From a checkpoint of a small transformer trained on Wikipedia: 7851 steps.
MLP neurons of a small language model. Each row is named by its layer, matrix (up: input weights) and neuron, and shows model dimensions 640-767. Each number is 128 + 24 x the weight over its row's rms, rounded and kept within 0 to 255. Numbers have three digits each.
A block is one neuron, or neurons of one layer that tend to fire together. Before each block is what it responds to, as a language model described it from the Wikipedia text at the highest values.

Description: Incomplete opening word pieces, mostly ending in c, that need a suffix, e.g. dec(ide), enc(oding), sp-ec(hes), occ(urring), circ(ulation).
L3.up459:126101137169129172109145138118080095137115129103097091145150139103124157130111084131179119081177128110130141121128107109118135150155160139129149137097095164128130092080136195098136121139152134121127129100166160116118128114116123099132131148156137108106133139169135114130113125104145129147147129172121119120148097110140141111133152102125114135133105116125130116121134111139099096135108
L3.up761:123114140099097121127152131131104122121079091137088083170090176092125142125145110131113096127151121167118117150127085170110149141145118142124105157165091118139168159107131117102113096131097133129161107143136116102109182096076105108106146137198158141166123152144103131141155135110152105138143122118129165120137106102119113106110117107130131133105135146148082130112153144104127103100113
L3.up1771:142114159109140124157143115088109104190137175125106102128112127150148129142145105122133094153103127145111111079113151183111141181121165139121143140143089097157165114114123125179111121112144117096130154111181136159117149077112102111064108135146114099161113088130167104122113119087123120147089133112130135148156114136130107136101141103081144128158128125093115150096155155111106131175138
L3.up2512:115092137144131156155117088115099117121143127115137122166149153135083138101119122150122121132104109092132169098153104133101159162164135136076148121101132126167174143133101120090132072123121122095146176127119119164141140073127128113121120101126173103146122148145133161115114137146117159135110077133116102163170132117122136100106078145123127106169189134106155099131133138113123089150110

Description: Fires on "to" that introduces an upcoming verb after wants, decides, unlikely, enough evidence; also sometimes on with, and, would, could.
L9.up530:118107105110130112186113109132115120153113106105144126095135146114088124141138131116148098091082122151126116129132123132134099126193088109158133097124167089087154146112101130121151105142144104159129141154131150101135139124151067130144157146094153099163142118139084125115099088118126134143112100125084128144133131135121084150107128098109130115111086055122126105103124127129088140117153
L9.up2824:141136126110139160107164161124140122153140139151103148130121141194140151129116102125143113103088128138118127120162093155079130123141118161116099096134191123116128133078128106115159095136133124168131121090141146119144126168119129127120107105144141083100112155136141128151111128145172142135142161125130127172150165110080149149154127096125103151116171064112101076160115137142142100104122

Description: Tokens in the short biography header of Wikipedia articles, mainly year digits after "born" (1988, 1979) and nationality words like Canadian, Argentine.
L3.up9:142089117144149131122136132124104121111138134166142139116090179112101162115141142150150144120166079093138127106114133161140116079110121131136106127063125139142131173111139144115121098169097132125117133120121113114148189147061134102151182148121140164157116125132140161146122111155118105147107115155142147138137136112172135126139156117128095158128137164143166166128157106118129102098089
L3.up150:154147149157170164090136119088069110118137127132118123120111160139111126144113177160096130146121104109114149165139129158144148100126141092108171150109131152109130130091134138123103086132152121092135133136138119115114178192151138119157180135124121119150112172166143169111132069132112132138094133074112173124161125136149152126111125138101102146122136161147116154145169163152128094148094
L3.up1349:136112121099147162130148139088118133138117152140129153099168106129107138127109107139144132124112138115106116162122136160151070107123116106110159126132110149167149131135152132109073124154121150125099164119157142125138170161105105106143154109164119122132128159131150154077123119127134111137125125162082137118132127122118126106148113154108087132123122140188135165178140129134127112137120
L3.up2451:150134143154149118112138082110093121112145149110111136138102142110109129114096163110122098117169128148127093128124137117139138091137074129107131160107145134106144179140159127088056158147088157100122166121135129130100139171127117163121139153164132075165091153159179164133122067120131124169098103122133181117157115054160125106150147110083111113134103081120104144165156172140114114094140

Description: Final digits of a year split after its leading 2 or 1, mostly in full dates in biographies and events (2'025', 1'952'); sometimes month names after a day.
L6.up973:132133117117133173163106126099139115127127115126102156110118132130128104078085135145132133155111113122077146108121137135101097093068140104084148118110150147159113157104144150158137123123109136099149160104124095135143165137053160163159189123155140144154099175105113159165135142139131104160108131126105123137115120109129113068107130100150107152095142149182115167128136147165151112146136
L6.up1568:133118152110124171148136143101126130126141148124103108121120138156123111123129123145121121165090149139125080128164134117112178102091154129087118103112134126119120103121036095134102148108130144128148077117132132167108113134106151130156140137142141137144142127119130123143064162124120134135091171128169125091139109088160125095166081084080142129117149117135161141132088154132145146119155
L6.up1774:120118134169142115165129131149123129114166087160169163134105116135121124109157140130109081135139109158138154093121126111112100106124085168114115106112144114119133135134116059117098120131112161107148132151153138109130123130064083105108125076116115075080132113111138073148115126142138120112146122121129141110158127096142127092131127151156114145117126149120156025126137138147147147140081
L6.up2320:118074167158127104131133114125102116112164137114120171154128157121129123102149145115142127169135128131109120123145112144128068140132109157121146115118110119091128123121110093111109163121101157097118154124167120148127158153144161113141096114135142081139136087154160119118162143089147107105112132149139142111151124144139149119124087117162127097168119142111114144126129165146126141092109
L6.up2450:123100156097107122175134094162122115132144144174117110145113087114138112175158119133124120152147128179119134182120106102130113144144141204105142147146125106108116143131115098143092127148099139106132155124125090152097140159111130101126159144126177091129136101138123150127128115108146122109070117132106133094127126044152150077138095116120137105131125139139136109116167140127132153145121
L6.up2699:122071173146118128148096113094165104137139166123124121145132139138146136119177080121119157148129105159117130143151088100091149130087118125141125122115147144118138132108115122147144146107111103107106158122161132136103117105115087165121164090140127097111128127144153147179116113148163122085090172149109126111195077159165126135114107172152148112140110153137116115128188153122109152099121
L6.up2708:113123156142085178179142124102106113106162147133140132142165121142126080108123112161115135179142119124109133132106117140118082154133110142097185113072131142121109112160109123142135136137084138126099141157113149107141149161124133106180128122138145117183124143124122144151128131173126124113081110162103143117117142108158158083123167157172101141100136082179113149161155165117151121115078
L6.up3056:125132159106136138144114130132133129117189147118149120155124147125140126113102149108144129128126120100111123112155104085116111101116084148112154112143181152160102113139141118109143152114082102081141124125123106117131130157140117161071144125146133143129153117121087097140111114154149144096113157163131184118162142057153146091113119138144121102092145153127112127140134174151160142133132

Description: The word "as" following passive or naming verbs (listed as, constructed as, renamed as), plus occasional in, from, with, and punctuation.
L3.up50:130096102156150077144146083120152144160170133152120153083117116140143113114168135181136146128136147113120103092117111061129111149123109167144164102096129130145125167140120130137119138119149126084147088113127126154120155171121102114142141088107114151126151115106140168140088186125126114112106128092135130169134125138076117129150162138121102120097140115145121089151087136157134125136104
L3.up1415:113117099156145094151102115078129126148127125134111104134167126137177134114136155089114143128127155115089082151162130118133165137171069143133147130120137125144121149131171108101128119160111097136156166113120121123102154153162122110155138126078140118160119141160131162125143128147150164125117144140134112155143091163113081127109140098132119123104132191125113099131136118146102075151116
L3.up1584:133105160104128064118141173106136121156167100123123108122167138151153127097121129090119127119139150063154154156124129172153143169110099127130121115115161121108135116168098084109112174121111105138166120110138121134125091149134100138118134113122156126149146123180127158181101129149141176130123149113159112132157105148103127159114114126165115115102139142104100102147087126137146102169105
L3.up2956:146095094151140125157126112098143147101138137161087132155139134133168141134120142073090141118133090128110062122129129133117064104145138143117124099102116099128175166182137124121144124094103122131142139119123132158109090152113066165121131086099180138095119122124105183117133165147131151109114124090131152132157102151138160146082151137116103141080098137135126131131134128183114153196140

Description: Second or middle word pieces, especially right after a section heading's first letter (D-isc-ography, D-isc 1), plus acc-redited, "2-017", coordinate digits.
L6.up22:119148144120129111137130133157136152127109095160106109129156140105154108127126098112150131170146086155097173172118107149158147116126123152116141125156105146131104132121100143167123091122111109118144129101106128156122163099111109118110195116153120096095109158161148095125089092148119150113116104182122143165147108105158063138128121139158105127092122117177167157121105149148137139112098
L6.up318:122137154128075113115147161093103099110136154173080112100157133155151121129135103119140131195148104162114129074132112127125119135130096159133137119180142095118102126080153127136119159103094121126103100134129115142108137160101140094124180152117140110135107109143144123141108145121130147138100123149119103149122093117160088112153148125140141109120115119157108118112093199151132084161059
L6.up765:118104125125160156153127095108101138141127122142112086076161130114116149147098121143130142113125127158080144160147088165097144118087126114092174113150139165128093112092121143148100105142121153133103199116088131143130125175133091128157145127139119152125141111103120129154100158117122129125107137153087094155190107115093119122118102116105115118128146093162086097116107204166152084143086
L6.up1025:131103140137132131126132202098130130185104174130152095149118124083125117120122151122174118129113124151134139181109096166110163178118103129116141160159129137096127113119088124153114109117100133156111149135150104166138136130085056145140117151138121128169194108107137118134143065119136096139108144133125104120152103128139092146116088128152116099149154116133125093097157149136086128145075
L6.up2501:121149159124088130144122112138115119142118120135094143137108138135128125140152148140093127126132136161089139195146130169133097175106147129095189136172121130093122123117116098148097103154125119142109142103136121123134161142108163130114116166132158088158130151132133102115160148149125133121130100128122116138122129107091104130104080146108110113122111096121125121142097115100125134141166
L6.up2582:106109109145142138168117131139113128127101107133158143139091153109110150096101141095151095113111144132139133180205134153125178139107150142121158152148113121138107116096137116119112093139101098142173147129124126129135152119086118115120177163118168128180137111147123142091085126111130111141124118128130131153160145110129147152101091131091122143132193148150094139106133156149144090170083
L6.up2963:118137124140139140173114139078134128132141127139151124129129150113136101125081121153108178187104103118117135086122083114125137132123162095118162137109111130115158111092117074160139120162119115111115109150112106100098153178085145118124172143099106118139089159151160129111137086124127122130061110133131138170151078126168083106127139120136143092112127145145111140145161216089138125145099
L6.up3051:115055139141130145139158147127092129141115173112139113140112120160117133092145124109088170195130096169135164138121144092104127094110118129128125123137094128152112137081156116144102109105112144144155160124132123160126155160123109146120147091119117113102121115135127153153165152156150123164107128143092129153113116127172123117102121124134111112092104101114095133145114143156118117148115

Description: Short word-piece tokens that continue a word split after a prefix or capitalized start, e.g. Pre-c-inct, re-qu-ested, un-f-ortunately, Que-v-illy, sometimes an -ly ending.
L9.up545:145110168112129101186098150081106110122111125138104132107152161076137155114123125123158189113105143120083078141111097189062128114153130132097139123167122119137119190124086127091145109136132157140140103098176128136114121146144122189091137082135122137092116147097093104178129153132148151125126216124154103116146136140085142145075123097145119118104126116169116163135163117096157107141143
L9.up1184:129130176158130166150110128135106149140118140110123104153133114128097102068111170117150102114144122149143162136109123152124132126097147118094146111132150119131138126086076123107114080115074116148156170136158097114146156101138113138113156124158152102144132104108074114129114129187141120101139162150137134140138120129126119152107103131085132151107106122147161082129148135166158119154112

Description: Short function-word tokens, mainly infinitive to (hoped to take) and as (four years as Chief), plus word-initial fragments such as as|cent, to|ken, co|erce.
L6.up238:140128153138150138149175128134137125145112081145149151118152065154119125122155172136143160080142105101131150112105100111100125113144123186122119099124168093104087107094114129065169109136096137138105186103121116121132150152136133134104130152114141133154110132122131133156158165135144104111116122148110097133119117095095138157093114118125063109142158137124131114134127143142173123131117
L6.up621:125101150116125143101131072125112110160155135160138105127144156174159132127096128144127119185172117136068114170138153115125126160119136113119162130102144112080123121151121112123110134117099147132116171125135118141108138153171117150145106157114134092107121118136126159102077121130143170141116140103139124127135165090097185134166108117141120114103151129150127138105103132129142109130128
L6.up1091:168114118091094160148172157141148150097123142123147134172132078156071138145139095143141089113130138153124119136069124094126107097127162184114150138150120142124121118096126097118163123113154148194081181072117141147135135127098125157121114084131164096120127153168152139126157114128122102108130192096112116121067093128142153113131131116075115129166146090127149117145163137144137104090120
L6.up1192:136138123158130116166132141152136128163162095094100094099132121125116123083174127147107129111082134104117116187174086162124123151153123123067186090124173151097147109085118116134141118091109131137145171125128110144148126162114129148154110117138126121175122133160116110131137157133131153149134136133156150118161156135120129131110120144105130101120133142152090093128128156111126128139126
L6.up1335:128083091115090133136106108113102118137102144131107113137114098136125128134142108110126146089120142169058095138116103146069118143126125110115126151129186118110131139118152119149147127124111181207163137121155123150155148156142128123110129106120120105131135114160124150106103140110107147102115157083122117162141124074098138135116106173119126125117166134151093122139125114157124141094137
L6.up2339:117138114152123133122131135137137133106110135158145106126158108151146134139155088150113118062131147121112108155134156116102087147162061095116162158176106110053118144141153154115137096131143194170117120126132141167103111130135128125118098061109076144139154136101128184120128118080128107109134148138143129076150131124137160126147156114140128101121112151097084084178161107182113118145133
L6.up2542:104153149165128146161125149060130128149161102096122116170128123102129121090121128150110153097127154153108084122156105117141135130137193119114118139135138135079092147137145151044128109142082142125145171113131122117124115140134112134125105074145087131140128104160112124120119111132140158124121124151111126117143133146126115094119102129110124105072178113157140054127136129112137102112130
L6.up2649:129136131185107128138121120117143104131140158124130127147140072132109105137147112121160130115138146130127134160155101122081123151144147157109154145131162125098141120115115123117156147158124090186145173103151137159126131156115103145151104129157154069179120144155130111126099115143147107101144137141112128119102112111126184169102134155126091135137121116154131088109138087166160116099125

Description: Inner pieces of numbers split into several tokens: the digit after a year's leading 1 (1·7·89), the comma after a day in dates, digits after a thousands comma.
L9.up2029:124134137110105135079151141115144105125138130168158133110150099154168115189078118112096107209138113112146115127109102162118126088122119104142109124120127117116140131127141145133113119150145122129126150138167214109135144132124145108142112104111081143090123125171175144160140045088176140095108117155106121171114115113163125095146170120179114140114152109149164153113135157107132089168135
L9.up2105:130088097119093163136140113136121110125126112178125161146113143154112126133135090116082094143143078123104187124138096136126122108107108116095101097104156112155139168143095131132126184128120117090116134114155121155105159116106146134140170146135135108133126132161128124165117076119134164095119086141108104103101103085157126082133147089166141131120149128149158162107128139121107096129142